{"num_hidden_layers": 12, "hidden_size": 192, "num_attention_heads": 2, "num_key_value_heads": 2, "head_dim": 96, "intermediate_size": 384, "vocab_size": 10113, "hidden_act": "gelu", "norm": "layernorm", "norm_place": "pre", "norm_eps": 1e-05, "positions": "rope", "rope_theta": 1320.0, "rope_fraction": 0.5, "qk_norm": false, "attn_scale": 0.102, "bias": "none", "tie_word_embeddings": false, "parallel_block": true, "init": "uniform", "init_std_qkv": 0.0706, "init_std_o": 0.0, "init_std_up": 0.0706, "init_std_down": 0.0, "optimizer": "ademamix", "learning_rate": 0.000756, "beta1": 0.9, "weight_decay": 0.18, "lr_head": 0.0103, "max_grad_norm": 2.0, "warmup_steps": 301, "schedule": "wsd", "decay_fraction": 0.574, "decay_shape": "linear", "final_lr_fraction": 0.0, "batch_tokens": 65536, "max_seq_len": 1024, "doc_mask": false, "train_tokens": 436700000, "max_steps": 6664, "dataset": "wikipedia_en"}
MLP neurons of a small language model. Each row is named by its layer, matrix (down: output weights) and neuron, and shows model dimensions 0-191. Each number is 500 + 25 x the weight over its row's rms, rounded and kept within 0 to 999. Numbers have three digits each.
After each neuron's rows is what it responds to, as a language model described it from the Wikipedia text at the highest values.

L6.down309:502498481478496502506452493474537489510482562474514519511500505488510509536511484496495511510465480490489488510532481474498520488497530533514519482551515528476512515477453499501497497536485505498543526487487501510506513479518492500481524519482544420478497525567502517508504498456519481503472572500486562517482505494492508518466502514480486493494484508493468497515533470452483478474483394461507527469487506486501512478503428491488500504511494523478458537491519488506532497489476526527504488539511498540528543510500525509553485485514469459495483485496535530463501492523493510491
Predictable-continuation connector tokens

L3.down77:492509492499528522505492450492497497482482513509517507483492481556499469549534501496500512507524536500467517519514477503489510539507507574472505500495461545454487471516513546512483480494506466543521470499468496451500482465478528484515510515468515502486510509496496516451528512486502553513540531496497520526487532513512525494496512487510473497512490492438491467481543494471510502492485364453505470541493468490500523502513492523513518458497525471516509502545491503463527461477486488492488459515496508508528511485494525524497489506493519510522495485480446512524502538498487499504
Possessive apostrophes and word endings

L7.down303:557497483478478504534481469468501499490497519524503509525474515486512505527488504480485571513497480484488517510506516507436462541499442486523493495522462529487514488473460521468561546488499496518528452510490502490560486510519543546502559502465498496478483491484500494545533485508496452486506534490483520509503490506498465485520487480505482488490490482494520434495493518493541477476487524509433564493496489494469504467487520527496508570517524505508521484493508508505529512485474485465544517487523480462522474542475518514475477481477475496530513509515481482507519515492501528478
Auxiliaries and closing quotes

L6.down182:487491480544499461506469496519509501474482486489482483551470496536496497510473504538506525516509531493480469448516442477510537517470449499500545535445497520488509525511533549494512477498525507488471492507495479492539488472505516481505484474518501491497588530486520492484532533505485500507468538474482526512507514450503493482491449469532472492521509508492492452479490531462536513471545462461501516489491519467487527508479514511498486534445471530550520515487536514518496522502533458488455515498466482515530503520489536520518477482501534518491470493478513525535534509489501492497
Sentence-opening framing phrases

L3.down9:509508549486518528516532504430473481490532508519511499488581456514456504483501471468476524504537485510493491479525548497452508487527472495519490496521462458489555489510505502500460506467477502489491528489480483520478473508502528502477481473473471485488502487481492512462465476499514483501523509469474475468522486492511495526482479543539492451521547459442503513524476489541510509480451531532459542511540513541538509509522485496497535522488511494486514527530502484527482494515516475508495487488525532505489531522507481461550522544480493493488487490481479532495497517481551528501
Words inside institution names

L7.down332:468503520517467501496476516461543459518513495509467505500521509478499495497483501529530506517519480512511532542483480484534513496516521487499497511488525484520473499465486488523556524498493517487543461458464522507513490505440524493535456470475496482488537516503484502468508502481508494516516480533514498494469496504516495465484490481517530521543482505492522511527448492523519505501504663525522492524507504484486500496526510524531522495503468468462476488496505486494471481506485498527517511506505490470516455451532514535486484469475488528535483492494461496462490504506479487531
Heads awaiting an object

L7.down122:508509483516506496484482531487501471475465508501497502508576534500482485517522484466512487536514466518527524485488508567518520484476559478495456479528544489473527476510466517515449485519466530492487479529469547520494478529481539536514493514499498474490494460502500536466544515498508554522501515493526529517445493520487509458517504513499478472478525464521487490505499478493519489509450508523540514483510493501495479473505460507488500520504499518520508529481505469545486477514432444507533514506531481463498473471449521505458504545511456486493486497535537502497523487489510507480
Pre-noun modifier completion

L7.down204:474498464512465528462445537473487497527540459491532549476519486524484468509482479452459488510501506468473493501482490487503516502452502522533515527470486486498457536522455502499506508516513522456522521493523502462460481556495481484490495522500521589516475473548480517502447505520515455485453474517526531508485481512505492485511505510501503502467520503497491440491482541545508538497504502521504490509487514510472510492496511527532499484504489490500566483504522517512492523467509486536454447489482518524484519498521498522510548521473500512496506458521525506535498527489486527517
Clause-boundary commas

L6.down108:526472468535515502493487504559525505483471447481489508461507493464504495452532472505537517483502569524492494460482489485552495524492470513484483508501449512512501521523533499517484483490511525502507525476498479497539496553490500514516452502499507522526540500494502487521490511476491476467466484504522487531533481507533504520521503516464517462506479512474524514507514478509469496499532597524481498524476486479476471558500510490502494481449497489492459428524495503472490504543494501514485556475532520483529487488523493468502474484528550488480507495480515521527465511517467508473
Clause-joining conjunctions

L7.down312:525490523490476500470469477455506513541486526474463487493487499499517529516548540520473496499515523543522484477487525499463492560510522517502514473519526454464518508549460502500466482496497497477493507511491480507507490463481499453465518520450490480566501523504520441482501514483535492507449514531533495522503515476540491499488526520492530506445515494498485485535493526509443523494518491464521458490528499495410486532475515514505503505521526496485497518520455456497478490540519500526518516479526478505516505497484473488509512537454523527505511500460498514509461544521493499501
Inside multiword proper names

L3.down5:497513510480488534520493511478502500492479532505516487483489489533492509514519483561513524493517460539492537483541458514500479512483519532505500454505437463523479498479527455502483481502527515497488495522514538551552534505468497527521458441512481536506488502495488500484528470527491526456507483529503502461526503541491544451523514521491557489501513493461523521492505499495516447545455457464460501519486519510514499515490518518492511532497516520522476481508460497482478530481488530480457527502478497467520486506502524503498500548515486462485460487501467518502517524465489445455
Phrase-initial words and prepositions

L7.down43:503463490472518512460508430498504460494529514528549472454486537491524476484482505525494473502506524488519492496504506503498524530501486519504490503538527498481511513484486494510495473493498510409500522490430519529487511463487504498507523507468448519480511508490432538489535493458525504477546482523488504492550523494510537492515525533465499495496478494485505471494489561504506532526520498506505533461488507500458498484479467488503567481518486529543482539506493521498459530476506505513513509505479540497485508505550520507454562511488453474513525508512491476524492503483519483503
Verbal infinitive markers

L6.down236:492493482509530559490499493522486485479533543471513499525440546523493494549510499507489464468513470488463483507522486569506485483458468514537535500502519506484513553522491488498524522494488518513515514490488457511525448462556501537501487525495525474484500509513517474470507539474525487548493487508484534554504478510451535473459495501449494490495541495481500464478500479458480540490502463434490510479477493485491516525491482555518520478535492521529469504473546532498528471484502481516471499480471518524485500482459507503486468518510496507516494539490517530494501516491496506484
Prepositions opening noun phrases

L6.down140:481482511523536482501520505493474493485484525487471510464505487548496539509498550517505515497499505476546525528500504508525474479539478518472476497488472557537483511550518509519499515484450492475544494534529489511456474547505531520500525486474460516430489490493526525480528557478568517529496521536520500491516487497553492516516447504522536498495528494496511509500527532474477492511506493524489499508513476483494464487460484516491510517456494506507517509462536488524485508458498493447482487468523460521458472461493501531492477496522466522482477508472492454474491497515468470468
Institution name heads

L3.down141:547496459478518515480534484505441479480525461468504456495551466528493481475510513499481489502474533510512506505530487507520525527491496522511484493467501524510543470515466488480516528502478503502501479536471458506480518509507507469471530521485512527480499449503481479498472506457528568495482525494500558512465527540502490512431490479466484493465508518471465486496542487483542519496515442545485504492485510509527519481507457492455494521497491517509541500527514497505496509472524504449495480546541499505470524470542514512562516469470505492523533502515516499490521480502514535511
Words expecting a particle

L3.down186:517468500477491485514528469538532487522451532507489483499455513522499569534517495500506484506513535480542526511478506527526486507503536457476490497467475507481521482485501473496487488472451500522485498526517524497480531500482470493451512525514484488512544525519500514464520513497498462475479454504493493478549487504466512546482540493492471544488496507504505465500495481519522539517517465484535513489516440505449478534431507489510501465507467463525498534490519539509488496550525496498499497512487574519514496430533472492523471530511499476486522464497488502503479502530508479520
Word-final pieces and verbs

L3.down229:490516471531496434526523494480452485507521479505466491468496510530463482550524479535497512492545521511476547488461468478502467467527484532511433474522488587500488481524527519526482515533532522485509461483520491511512531473498488503491478486529505518498497495535492510490479511467469512471490493500487521503476512519525513511514500470491538443507490503476478516481506525457508491524514540487480566529471550513518532492544511469491502473524509500540487503512511483503509514514501531500498502496470478528489512475521496494445501524442472493517455492480463510527533508492532487461
Month names and spans

L7.down134:495501529537473525515506501494537508496492497535517500481494488493493502447506483526526529455458489526498507538498503462472532487506513510450463488483499489549491487465455518557489517499504517535514493508495469531475511523457468532484501489491519517505484539484515467495548511525511475473488491495504491538507515514526516522477471478546560464497506512524523495490516523475522515492452513532550479496538510486514511510459525509482438513494473492556463544431495452494506532483540460484516510445493469504507457478515494512529512523502512477510512493460466499495494491495502480463
Section heading closers

L3.down177:471509459481536539503514484473469504502521463494502461476505491468485470508509471443465505463522478527523514495491536516450471493534475484513517500522466489549505521508530535522481477517524485489518501491471545517506472465482498507511510531492536498497450529506499470502510502506503477457479514545499514491483478495555504541527460538501513478529531507513558547513507480517491489497461502496478498512552532476508515519511552466451497468492529481503519440527491516483516533531505495454528487466486495488450512533508481484515523474503497543493477515471492527540518468461507504493
Participial modifier endings

L3.down299:490500487513518468513515478425477482477523538495497528518456529520482480470485488539556483458484494499438495524507476508514508507477457454509522546514458477520478518496531487492497478484524473484511497495500494532511458501491539493490512494472535521491489505486526488500489490489503489547495524489492549494488533528510491493545485517543510487488480535535526518515459512522511527521462414486461491511545483475510476521495496532508544510501525488437557514478484516477502505516537502499522482479486511483513479508491474487502518481530445511529462537472482508482521484506515527541
Predicative/appositive article "a"

L3.down277:479494439459531493578548471463508501514516460514501496515524482495494491468484497485512513491485507463521489482496498468542514494489495540493479513520501477503554517478478484496499477515524507494495514501513473508498556497520526495474509572494522503480485494494504507493514472467505523481528516492516521508502503496470539481504539514458530511498491529501530501493516472454510500528521466492460499524478553478507517457523497422514479498537475493491518476519514515461455512517482494528499512552493486480521520477497527504506569463450468479524488520501449484556493501481510455510
Fixed-phrase and word openers

L3.down230:457465490488471529491508511475475513530441520521477542535497484511488523521520533500505485493469459507546486521541500499505525457513529487477523505505480534464539515511483551482483467476487510483506484496486496493532480511433493523535486473487472520465491477475525533517532499524528498512431537462488531514544488531516491516545513502543477496504519490478517497480487494507467487502517500489505503472470479496515503476510494480459442454550487519508474529544543510523526510424518482466478512493514494469495508495500517490531519528504498492511455527514508493494551474505534482498
Clause-opening function words

L6.down214:515524485501512459524465542478511514537509506518452485507502479507500491475480482512502504495456530485472510478547493492512525510517513534505508495475504527485496463503522473484508530502497468483495541498477488465513544471465527510525461498503476478525508477490527552488455517481519516498483510478494496551521531525488519501487513463530465518507519495457504488501501538485494506514558641499513508517496499505482529478518520478502482465515488509487477498503537464510500486463485495563486500463539473464517525465476511532500532479518510518482519512501489479484508461460489500460
Finite verb after subject

L7.down213:501498493563519504526465451523524547487499475527477447504503494491521509535480495466524530568476513521500462479511483479468526528504534509484485477525491515539480461516486541554506469514493516482497450489500497504500518503440506452550514527492468454501520504502557478459504511473524508499518532503451512531509515500494516454528509497507504483506493531517476497520502501455446509515462534497516498522485485458496467463514512469548543519494516518515496498491513479464521503517462505525466478512505483522498494552483504509480465468479527490508489497496493522498459494495480508548
Date-phrase month before year

L6.down71:503533474514470501545499532509505484501476482520530449542518495514515552477544507457502504522511523479480504523490500498505466501470491513531482499460495475552520511490526495490509503464498516505494514499517514492450513528470509507549503506529493497523465482499516524501477495519498493474519503498492512510505489490470506509482481475528486457535450521471535484566523445503498506489500641516462502493471472492466498503499476537514488506502504482492505519502489516509502473481504512515482527481549448510528423498518506482523507499486505482497434505484516498494483487475488500476
Phrase-continuation connectors

L3.down135:468521503498466524491459503462539466495491486525554499527510545487560469510482490452501472494486499489461453506504515523494486486485531523476508517484502503499557470525497525541545466489500469531475530480472453504506472495470427526499544484554503501501525496500508536488511537463470545482493516492489504543479486488458544476501507496489518506505483471526521508480507496523495510482496477483519497490507508484533491530487525525513514509483517517526507470481500500478503483491527505516490525451484460500514397492536528519524523510508532466525460513521483511481497468514510476510
Word-final subword pieces

L6.down169:532512488493498489486519500438479496506472487524516465539482539455458496469532473517462494472535494513468486505489500484459506526521511532507511481483506514500501499553501482519482468462513508516503479531575515510476482484554480507528496505489505473560540561515489537471464497498519492503494492513472489492538518518478487518504501566514527474468501502516504517498466564498477550539470493505518506494522533452528473527509518510504545503530501470479502475512453532475483477480534477523497497490468531473503486515503496464491501514499504469514446513494480498490446467496511491488
Before year in dates

L6.down378:498484526548503443506481495492468463488550466515478504519520506485483468533511504505480465484526467491485542507500511478450484456522498517506483525515526481496499509491472521518480519515502525448517484482457497542544529509498534487475487517476515526518492499501505487504532533500511519491515522564501508483479487510474514468483476475495507445485540484477513495505519507504495446513531497467490577571474521494516468474502516499499502523485480455514545552501512474539493509503470490503497509497467497467473501493500494563490542462493524490514493453533500503521509492447538540506
Partitives and heading closers

L3.down363:511528482494491517478487474443473490482479483485546486523497532479499520544451506449537514479468488498478503493526521515473536454467522542502531510477493449507501506500540463524504459509503556500478508481496522510506483490506527506482520525492539484484499482469509501465495470558496546520499540493491516463503500490485472516477486483488490493529518512527563524493489489460506490507477432524481503540500505510534476520496501488490474521484498511483529479507495562563459517486515533469500493477511490516510524520485461512510501486464491507534477560495530476499528501447542468508
Connectors awaiting a value

L7.down5:548510518486510481481510489464486488524477526539519510463525468495509497510509509516501494493497525467515467463485554485499476512510477494514416515478489479485507474556521527520517483499493547548485530520495481516509510554510507473492437540493533506457483502493475469472517510515515473472496525489515534516505515512520536480525507507508475484460504503471497503461472534505456522488518441471510496477487509521503491497529455480503519511520505492444510509518534567502476535504514528495515499548509491498501498500453517528486515450512498456506491473493488530465457482523469533547
Apostrophes in possessives

L7.down20:510507512478501493482517485528540523511524492505481465462535482502498514455503502469512472457490508565441513457491483478523470497477516467504542506459501465512450517492497481493525508473497504472510482526514528484520525484481488480522473509490509503516493486456527503524501504499509504538530454539485474489518545552465567532511476474524479512464469499510526516504451495502510468508510551510500498530505503489493503497543494489501465512486565463531488491556503472456514488504492531504525504493508483488465537482558516503486516526480486466530541446472464517508520498528481509503
Articles inside titled phrases

L7.down107:485445543476477474490497475530523479511479511491488529523494488501481555510470481468502547487516494490503532527514535486515528498541473522490517491481519533477502489521426468476482466515483489517523499467497488489502454541487504488528486489515465486515571506530492537511456527504521551517493539488485495480474490484487515498511529486479503517522457496459491588470502468513505479539535434486530476460487501539526532463490503494487487541497479507489455490480506453506492503492489548493517508491509483505509516489501509526503452536494503522511518527484534500523521522472489494509
Apostrophes and quote punctuation

L6.down327:491537492493469465495500510484489510530513521525466505519455490485493515511531511523515496504483538509486494473512475492508461493495520509492525508510509503509493509490505522527537526471505487536518487487473498535523481491522454495482523499484515469581525489493473452484530487485460479473506516510455482474528536465521466474515492483553491501528465506534537523504466520521450494498524547491443505528541489446548503477526465474486501442517569441513480486531522495486465505499493533526486523469463503485522525495483476481516501457512513539519517476502488527528487481506538483497
Pre-noun modifiers and determiners